config = dict(
    norm='layernorm',
    init_std_down=0.00465,
    final_lr_fraction=0.0,
    batch_tokens=65536,
)
MLP neurons of a small language model. Each row is named by its layer, matrix (down: output weights) and neuron, and shows model dimensions 32-95. Each number is 200 + 40 x the weight over its row's rms, rounded and kept within 0 to 999.
A block is one neuron, or neurons of one layer that tend to fire together. After each block is what it responds to, as a language model described it from the Wikipedia text at the highest values.

L5.down39,200,210,146,211,163,254,194,232,230,201,325,195,128,222,173,199,199,174,249,174,184,181,218,183,180,200,166,208,190,210,219,180,195,238,192,190,176,215,180,233,257,164,249,187,234,229,211,90,225,195,204,122,256,229,227,204,213,223,180,152,146,123,132,215
L5.down908,132,235,222,245,215,185,200,171,183,226,260,160,192,140,208,168,166,219,220,249,220,208,228,200,196,193,260,163,184,170,202,208,210,217,180,219,267,203,135,175,222,183,111,201,245,269,181,234,225,185,125,149,205,174,218,214,181,193,165,272,111,194,126,252
L5.down959,278,181,260,194,219,180,261,267,175,203,230,175,149,192,137,171,280,190,231,198,197,212,243,161,218,223,110,152,238,218,280,248,165,190,160,282,178,199,215,194,122,181,227,244,245,187,175,235,167,201,124,193,206,166,208,244,134,164,144,171,162,232,212,179
L5.down1024,134,227,198,107,221,172,203,182,183,272,264,221,183,188,277,212,214,176,193,151,238,188,172,222,223,170,171,191,265,220,251,207,180,249,235,165,172,147,234,186,144,92,117,165,136,199,176,186,251,175,164,216,147,270,170,227,184,185,161,172,172,192,227,162
Responds to: Second subword fragments

L7.down114,204,177,158,211,140,182,276,178,196,193,290,196,103,176,214,274,196,178,97,166,252,198,206,196,221,177,220,163,95,213,180,230,211,214,227,179,170,170,132,217,187,191,145,190,205,171,274,323,237,131,247,253,150,173,259,172,232,233,291,225,204,189,237,201
Responds to: Word-interior fragment after initial letter

L5.down593,230,194,177,173,141,154,281,137,145,183,222,204,187,191,181,191,154,202,164,188,180,250,201,131,248,147,181,261,266,168,199,233,201,131,206,219,272,199,154,225,199,135,187,156,165,220,177,184,206,209,197,240,173,256,135,158,190,223,189,234,187,270,194,264
L5.down732,174,214,109,183,159,237,180,171,215,128,210,182,227,199,214,151,169,172,226,248,241,213,195,184,160,197,161,176,235,171,148,270,206,146,228,240,243,187,271,229,208,165,227,197,136,259,119,195,181,199,263,140,182,209,187,238,238,203,252,229,194,231,254,181
L5.down780,217,186,201,151,208,239,240,155,123,238,241,243,186,227,270,224,222,124,202,232,266,225,164,214,195,266,188,187,130,175,208,212,186,158,211,285,193,203,220,172,186,202,212,253,202,215,153,218,207,206,306,194,145,233,190,108,145,198,168,282,174,247,237,319
L5.down790,91,242,178,154,261,180,279,147,147,246,257,210,158,263,208,196,215,222,237,205,233,227,180,193,169,224,133,161,185,200,139,179,192,183,237,184,282,230,248,177,209,150,200,229,234,273,200,206,159,193,186,157,149,231,218,231,163,216,186,293,201,174,168,269
Responds to: Article "an" before nouns

L7.down300,181,185,169,156,213,175,199,240,148,228,234,235,172,206,321,132,194,214,162,225,203,250,215,223,182,251,150,233,172,235,254,185,197,178,297,251,183,191,129,180,235,249,227,226,210,209,177,186,147,222,195,155,222,235,221,139,240,210,200,214,135,241,249,269
Responds to: Article "an" and trailing numbers

L4.down58,220,219,90,174,160,178,247,205,192,232,235,120,219,213,177,183,202,209,229,233,140,214,177,195,246,220,167,230,227,155,242,176,231,137,233,184,169,98,263,287,166,209,207,223,163,283,177,159,151,173,182,233,232,268,190,202,160,202,187,197,137,176,211,177
L4.down206,257,254,156,169,179,172,252,125,190,195,232,157,161,137,290,141,192,198,139,186,171,231,187,184,183,237,162,183,147,191,170,189,189,241,179,265,211,159,249,210,169,206,221,264,245,209,247,200,222,158,178,215,167,279,197,200,151,202,238,206,154,221,139,232
L4.down217,234,217,158,203,277,191,199,164,125,248,232,239,230,215,198,246,227,157,167,272,211,248,279,193,218,231,156,237,212,196,272,162,207,192,260,160,124,167,226,235,180,184,222,186,241,270,230,261,166,235,209,252,263,115,171,140,240,199,220,214,223,144,179,217
L4.down315,226,198,214,125,165,226,184,225,157,166,240,225,189,247,192,160,208,166,201,225,247,210,257,149,189,253,226,176,169,209,196,223,256,119,190,202,260,245,186,175,148,174,233,243,159,242,169,227,199,187,231,232,247,203,195,233,169,140,115,227,177,204,174,178
L4.down488,191,193,186,147,187,203,178,258,112,148,161,137,192,226,199,247,223,174,231,211,209,201,191,176,216,222,201,191,251,175,166,204,184,154,204,185,211,252,246,191,226,214,202,161,172,161,234,220,209,186,207,213,156,279,233,209,237,200,197,223,157,187,235,216
L4.down489,183,174,243,185,169,227,215,165,208,225,198,260,204,162,185,227,218,227,181,177,185,198,236,233,163,254,207,202,132,254,235,100,254,139,230,214,271,284,225,280,238,196,189,156,181,184,210,157,168,216,192,189,202,228,186,205,133,304,144,218,202,229,258,262
L4.down725,258,215,125,276,206,203,129,279,143,218,166,143,220,213,135,166,210,183,122,167,176,248,209,232,156,195,193,165,288,210,250,174,177,206,234,248,190,213,250,220,138,141,178,228,203,249,218,117,231,203,200,262,225,186,191,207,242,214,204,274,218,197,180,236
L4.down852,170,191,233,202,171,157,188,183,251,191,243,181,134,252,193,131,155,221,220,198,278,150,235,211,178,167,141,172,222,167,256,252,217,136,165,185,136,202,200,109,252,159,199,136,281,148,241,211,177,188,211,230,238,188,268,208,214,207,167,191,169,213,166,216
L4.down944,127,179,195,220,201,207,195,156,171,134,169,187,254,247,196,219,279,180,240,240,189,243,213,190,254,230,215,190,254,112,151,204,204,240,199,124,155,140,186,148,232,239,245,222,246,153,192,206,229,272,197,185,263,227,234,262,188,200,244,184,226,244,225,221
L4.down969,229,218,216,264,157,158,228,223,190,173,208,184,225,250,262,162,199,203,263,248,235,181,197,167,166,203,159,226,181,242,265,188,224,204,111,181,202,200,182,168,222,201,163,239,186,162,251,172,238,142,181,274,186,199,168,183,175,173,197,200,242,162,167,214
L4.down1113,192,148,239,165,225,193,136,211,212,183,238,151,196,178,168,224,204,216,265,191,211,270,164,234,238,283,185,120,208,197,204,249,198,137,177,225,205,138,259,198,155,174,201,153,168,187,211,176,237,235,166,231,175,259,212,216,165,175,183,154,295,255,280,180
L4.down1127,181,191,175,151,243,263,176,209,216,215,180,178,166,122,166,179,209,285,161,284,228,170,166,241,237,209,257,251,197,201,246,219,206,212,240,258,236,211,193,111,203,279,161,179,254,204,145,204,184,197,187,196,285,178,186,198,144,281,264,243,190,193,168,106
L4.down1143,156,251,144,209,161,265,244,179,155,165,182,161,176,228,130,152,223,199,256,159,142,224,223,217,204,203,265,146,137,202,172,256,200,178,222,188,236,122,236,263,183,188,201,268,206,149,162,193,252,246,168,202,206,115,192,175,210,89,138,208,211,221,166,190
L4.down1176,225,185,141,97,183,149,141,255,221,195,201,231,175,242,167,218,223,172,201,224,174,135,259,259,158,238,229,276,175,181,259,171,219,212,254,156,202,218,166,207,174,141,302,197,171,221,217,167,179,136,151,173,243,187,170,105,179,232,193,159,180,261,260,205
L4.down1186,246,249,206,247,211,183,265,215,188,234,204,189,170,227,185,200,216,205,201,153,197,202,157,176,195,246,197,237,184,225,192,176,153,208,200,236,109,209,202,134,242,224,214,180,206,277,237,211,201,200,252,164,215,202,200,183,233,183,214,218,188,232,220,188
L4.down1202,201,164,198,233,269,201,171,234,115,208,204,211,157,195,246,108,168,189,275,186,237,187,188,144,198,218,194,133,186,199,192,254,236,177,227,196,154,169,163,190,246,247,265,266,155,191,238,173,246,212,154,193,154,229,199,233,191,203,174,214,234,274,210,169
Responds to: Mid-word subword fragments

L5.down646,191,236,210,193,193,166,171,173,236,119,275,212,227,209,221,223,214,239,178,226,228,146,169,166,169,135,189,181,187,271,142,176,128,224,189,173,185,238,171,99,194,228,175,253,251,264,229,172,148,193,313,151,224,231,214,225,203,148,251,190,259,179,200,214
L5.down648,184,227,161,159,159,120,177,198,201,210,200,193,173,258,242,189,194,204,229,190,152,192,130,188,140,215,166,245,211,175,194,237,114,235,166,203,198,209,198,203,160,117,249,153,243,208,152,163,264,212,241,236,150,171,164,205,195,192,223,131,230,228,212,220
L5.down1149,152,203,178,177,186,197,190,211,169,158,197,191,151,177,205,131,284,220,183,213,219,179,216,208,231,259,267,274,154,244,174,209,219,273,187,162,119,229,203,164,249,256,176,147,227,187,166,155,257,190,175,198,200,205,206,205,229,200,147,204,216,130,224,260
L5.down1275,196,246,260,178,161,165,204,196,133,194,152,235,261,208,156,243,156,252,181,191,172,250,249,173,109,155,200,220,188,171,209,200,241,206,229,176,271,261,267,180,162,215,229,226,194,254,204,154,187,239,189,258,262,220,231,213,148,210,228,205,216,214,196,170
Responds to: Mid-word continuation pieces

L5.down671,260,197,234,188,189,254,206,204,142,154,215,238,216,161,199,223,248,195,172,194,216,218,194,133,184,173,152,115,220,181,200,230,213,280,187,256,155,144,213,175,223,246,245,189,185,158,273,141,276,164,225,158,196,208,148,201,156,204,190,170,230,218,259,214
L5.down693,112,144,232,135,161,212,284,206,285,281,230,188,234,149,214,214,91,167,163,168,199,111,230,263,179,175,164,121,162,168,191,229,191,238,254,185,130,267,174,207,233,164,275,181,182,192,236,298,214,175,101,212,257,195,219,270,240,225,165,189,244,255,176,202
L5.down738,200,233,185,112,253,266,114,186,206,180,253,219,194,149,162,220,182,206,239,201,221,211,189,189,224,151,226,164,236,190,243,182,207,230,177,241,204,148,129,198,205,173,168,219,237,232,209,131,215,177,186,225,175,267,282,258,252,191,132,150,152,225,217,214
L5.down1113,189,235,181,189,249,220,175,237,237,260,164,170,227,226,261,207,222,253,196,202,180,154,138,209,259,233,206,175,201,271,277,149,211,225,171,225,207,171,218,140,153,162,209,179,126,104,179,262,235,212,204,208,278,229,283,147,140,227,232,216,222,194,166,224
Responds to: Mid-word continuation pieces

L7.down1272,250,200,178,191,221,253,193,260,306,273,175,192,200,118,233,198,231,201,257,270,217,174,244,167,200,212,202,182,236,221,230,188,216,231,291,162,195,228,258,255,146,176,199,238,171,129,163,183,221,196,151,203,181,258,155,220,182,267,182,142,128,215,219,147
Responds to: Mid-word pieces and table rows

L4.down2,203,162,202,212,252,210,132,239,192,187,230,144,245,176,224,189,189,190,259,182,174,156,149,207,158,253,165,158,208,263,194,211,147,182,209,190,219,292,200,180,193,171,224,234,199,212,163,204,140,208,190,205,185,179,252,232,132,234,219,111,189,174,231,262
L4.down81,217,245,148,153,167,163,236,220,146,202,181,235,188,121,196,116,240,265,218,168,193,233,227,179,184,223,178,256,203,179,227,222,175,236,213,144,207,246,215,174,241,261,243,152,162,149,271,195,213,227,159,126,195,190,229,205,207,209,237,169,270,215,255,166
L4.down147,234,203,220,242,158,132,222,205,273,232,198,198,191,156,298,244,190,237,253,172,186,226,209,143,249,175,171,220,192,200,265,272,198,265,160,183,151,146,195,277,167,221,234,90,197,235,223,275,234,193,181,155,249,179,267,208,184,195,125,213,121,220,216,173
L4.down246,183,161,151,191,100,211,218,178,167,185,207,181,279,180,223,181,218,229,173,218,202,225,253,198,249,211,191,247,220,160,207,227,182,213,199,191,175,230,257,176,292,139,252,140,198,270,218,209,174,173,207,220,209,212,243,194,186,127,190,194,224,199,236,126
L4.down358,192,155,171,196,202,174,192,211,208,223,178,230,220,216,222,202,233,186,224,140,173,176,198,250,212,225,241,138,189,156,234,131,167,141,160,233,217,182,300,286,228,139,145,283,199,158,219,167,176,243,202,188,213,204,216,175,212,232,188,218,100,185,246,181
L4.down509,155,163,150,160,215,202,197,139,259,164,229,265,148,178,265,208,215,171,209,190,175,206,203,225,228,175,255,226,186,193,222,167,181,182,201,180,173,108,152,146,223,245,246,195,185,248,215,242,238,215,188,161,194,197,216,239,220,199,198,265,189,164,252,90
L4.down517,178,225,139,261,170,219,177,202,211,236,180,180,135,226,213,237,224,254,192,203,239,146,212,238,170,177,220,229,301,197,204,205,166,209,231,262,88,212,189,207,155,115,162,233,126,284,148,134,223,205,227,204,193,208,220,164,294,179,181,172,228,234,237,227
L4.down601,166,238,230,171,122,235,122,153,183,239,257,157,164,152,210,170,190,239,200,232,224,204,180,150,206,224,179,240,191,242,185,141,168,227,200,270,164,224,186,237,204,174,203,177,207,180,225,216,259,227,167,212,221,232,247,171,249,237,131,191,192,225,173,199
L4.down668,207,229,260,187,129,154,187,210,159,171,121,131,257,273,267,171,250,208,193,227,177,161,245,220,127,273,206,128,186,204,112,172,198,161,186,271,216,245,215,275,234,143,245,269,195,219,200,137,241,234,182,243,175,205,256,122,179,201,183,198,201,173,228,203
L4.down678,263,125,177,178,193,191,199,256,306,82,204,225,199,133,173,165,161,161,197,230,267,186,206,169,261,167,236,235,213,152,192,246,207,164,215,192,204,254,196,188,158,247,173,131,239,154,168,190,231,195,206,173,152,215,178,247,274,192,213,264,304,181,206,199
L4.down742,196,184,186,226,245,188,210,202,198,233,207,224,197,204,211,151,160,209,184,168,258,205,210,186,183,138,228,157,180,156,168,253,188,215,236,203,120,140,177,210,257,142,205,192,232,220,192,172,125,183,250,194,219,111,245,203,242,187,190,240,198,177,225,198
L4.down954,161,258,183,263,184,253,132,177,201,201,187,151,200,202,172,133,244,153,219,142,211,120,169,214,201,164,202,187,215,175,225,206,171,228,166,227,175,97,210,174,167,192,199,203,173,197,200,186,285,210,119,278,218,200,205,214,322,194,177,175,155,213,155,227
L4.down1013,176,232,216,220,171,168,251,168,237,210,318,197,202,195,278,194,177,241,217,242,234,160,194,225,210,199,208,200,174,175,160,279,281,232,244,134,92,165,215,255,190,235,206,271,196,174,229,140,204,168,163,181,198,241,273,187,155,278,196,180,222,224,248,126
L4.down1030,225,198,292,220,165,168,234,164,278,158,249,229,203,178,219,208,188,264,130,201,245,212,256,207,218,127,178,226,182,198,144,238,183,232,169,268,268,199,218,244,205,210,167,101,254,218,215,197,201,206,169,215,252,182,263,240,229,203,177,224,148,159,133,191
L4.down1115,237,203,241,157,148,172,240,193,232,185,204,200,206,148,250,198,198,123,187,181,162,238,194,202,226,195,174,221,152,246,189,211,168,219,187,222,142,274,261,162,214,198,179,176,180,238,198,249,191,256,184,206,208,204,208,177,215,219,157,191,178,208,195,181
L4.down1152,165,143,183,196,218,214,142,225,281,295,247,165,160,124,153,238,282,158,220,253,251,207,274,193,247,165,275,114,203,258,181,193,208,176,153,210,273,243,166,169,161,149,203,150,273,161,155,201,164,232,148,245,217,189,222,226,196,226,203,215,172,246,180,279
Responds to: Second word-piece after initial

L4.down162,219,256,260,224,234,157,238,212,129,220,216,185,208,208,155,184,198,140,198,173,218,118,127,142,263,203,148,240,231,236,245,231,249,181,149,262,130,146,126,185,222,194,227,174,154,155,151,199,192,195,119,202,172,237,197,140,251,160,170,260,266,167,168,236
L4.down180,188,151,193,154,249,218,176,211,118,140,241,204,190,233,193,149,201,160,169,226,237,187,263,200,203,199,206,174,255,203,264,211,185,171,204,222,182,207,240,198,146,176,134,209,242,260,180,223,99,175,273,179,244,139,230,182,166,267,177,181,179,187,279,195
L4.down399,220,253,262,184,228,296,189,166,227,163,217,203,125,228,163,187,188,204,230,254,202,277,202,189,218,176,178,113,157,246,181,229,212,139,270,175,181,232,248,254,244,228,175,225,174,233,205,171,161,131,213,160,276,223,194,180,155,252,249,143,234,125,229,177
L4.down467,139,162,253,212,116,158,156,154,112,130,207,199,160,225,193,204,200,137,222,156,152,189,236,167,181,152,207,212,260,159,208,201,240,239,225,172,193,222,92,241,201,192,188,152,251,240,238,244,230,159,200,153,124,205,172,173,274,195,192,301,195,201,185,179
L4.down498,222,145,212,128,245,219,163,239,214,267,224,201,195,214,163,197,168,220,254,239,144,196,133,144,188,206,215,239,189,203,241,203,240,223,268,201,242,197,135,264,188,212,201,183,204,194,181,192,255,189,170,211,248,228,123,107,151,165,240,187,230,197,190,221
L4.down530,222,247,254,206,185,150,126,181,209,214,222,152,182,229,220,187,163,203,190,221,301,107,216,174,240,140,168,234,201,229,182,200,260,149,271,171,187,208,248,182,242,217,278,235,194,131,186,192,128,263,209,135,203,138,191,260,209,222,134,216,171,214,221,215
L4.down546,157,115,185,221,214,230,224,286,146,176,210,163,221,130,228,184,212,209,226,153,205,305,144,124,106,230,221,211,239,176,156,236,100,184,256,226,282,248,204,148,256,228,166,203,161,279,202,184,129,263,281,209,160,184,206,187,214,233,207,215,151,211,256,240
L4.down650,154,133,227,217,169,215,249,175,88,162,123,216,176,222,143,152,242,235,187,170,258,267,148,161,182,197,161,188,192,171,214,197,193,282,195,244,144,202,148,176,208,242,237,243,197,214,231,220,278,243,140,163,151,229,218,187,230,195,155,215,272,209,223,157
L4.down654,230,203,190,141,156,179,210,162,129,181,197,138,206,251,254,217,198,180,263,204,170,259,109,152,248,237,196,154,225,229,197,246,148,201,251,238,245,184,134,204,201,138,185,158,230,224,106,243,248,163,124,144,177,151,174,157,131,176,194,181,152,265,166,303
L4.down761,247,179,214,200,157,224,227,241,162,268,207,187,191,210,193,133,142,226,252,145,171,210,169,189,239,146,180,215,232,236,244,208,240,186,160,238,229,176,243,211,140,201,113,219,196,192,227,234,130,296,147,207,197,125,156,228,144,271,152,205,152,191,235,174
L4.down771,182,169,170,158,186,212,213,215,138,238,173,239,189,170,230,180,190,194,211,185,234,286,206,150,281,229,124,179,220,161,189,191,162,162,235,254,155,149,221,266,262,188,206,221,180,188,238,239,143,231,228,183,261,239,187,162,171,216,245,178,268,238,243,167
L4.down844,196,164,225,185,149,201,160,216,160,246,208,165,205,252,197,252,202,245,184,120,220,197,231,209,185,188,177,142,256,177,167,213,162,255,171,160,87,207,142,141,203,231,199,112,156,233,173,256,200,204,227,188,159,172,228,146,251,168,191,183,255,152,150,268
L4.down949,80,213,169,231,184,209,172,195,135,173,157,191,220,166,157,214,215,175,183,223,208,207,204,281,235,235,222,217,194,234,195,235,157,210,193,155,201,187,92,194,202,175,283,270,181,225,192,160,149,166,233,201,277,191,150,117,211,119,216,227,145,224,209,232
L4.down994,185,172,177,194,226,151,172,172,167,279,184,197,176,233,218,227,268,96,207,145,143,172,198,196,151,175,201,226,195,227,120,248,173,190,183,251,124,198,164,211,241,257,228,88,169,173,299,220,194,257,180,110,147,138,183,209,198,205,223,240,225,138,258,285
L4.down1057,206,160,230,239,156,214,196,152,201,147,179,220,251,223,208,150,202,187,201,180,267,203,218,239,264,217,150,185,169,207,192,321,275,133,280,271,217,214,225,213,244,205,147,100,244,148,230,270,215,191,182,136,275,222,230,189,232,208,213,219,217,173,201,291
L4.down1221,259,221,123,181,215,201,241,222,161,259,224,215,211,163,185,291,214,225,227,214,193,176,178,236,192,132,124,247,217,168,195,230,172,218,231,208,168,206,169,181,182,151,285,248,224,166,207,215,156,199,201,170,215,268,216,182,133,215,193,181,194,229,154,177
Responds to: Indefinite article "an"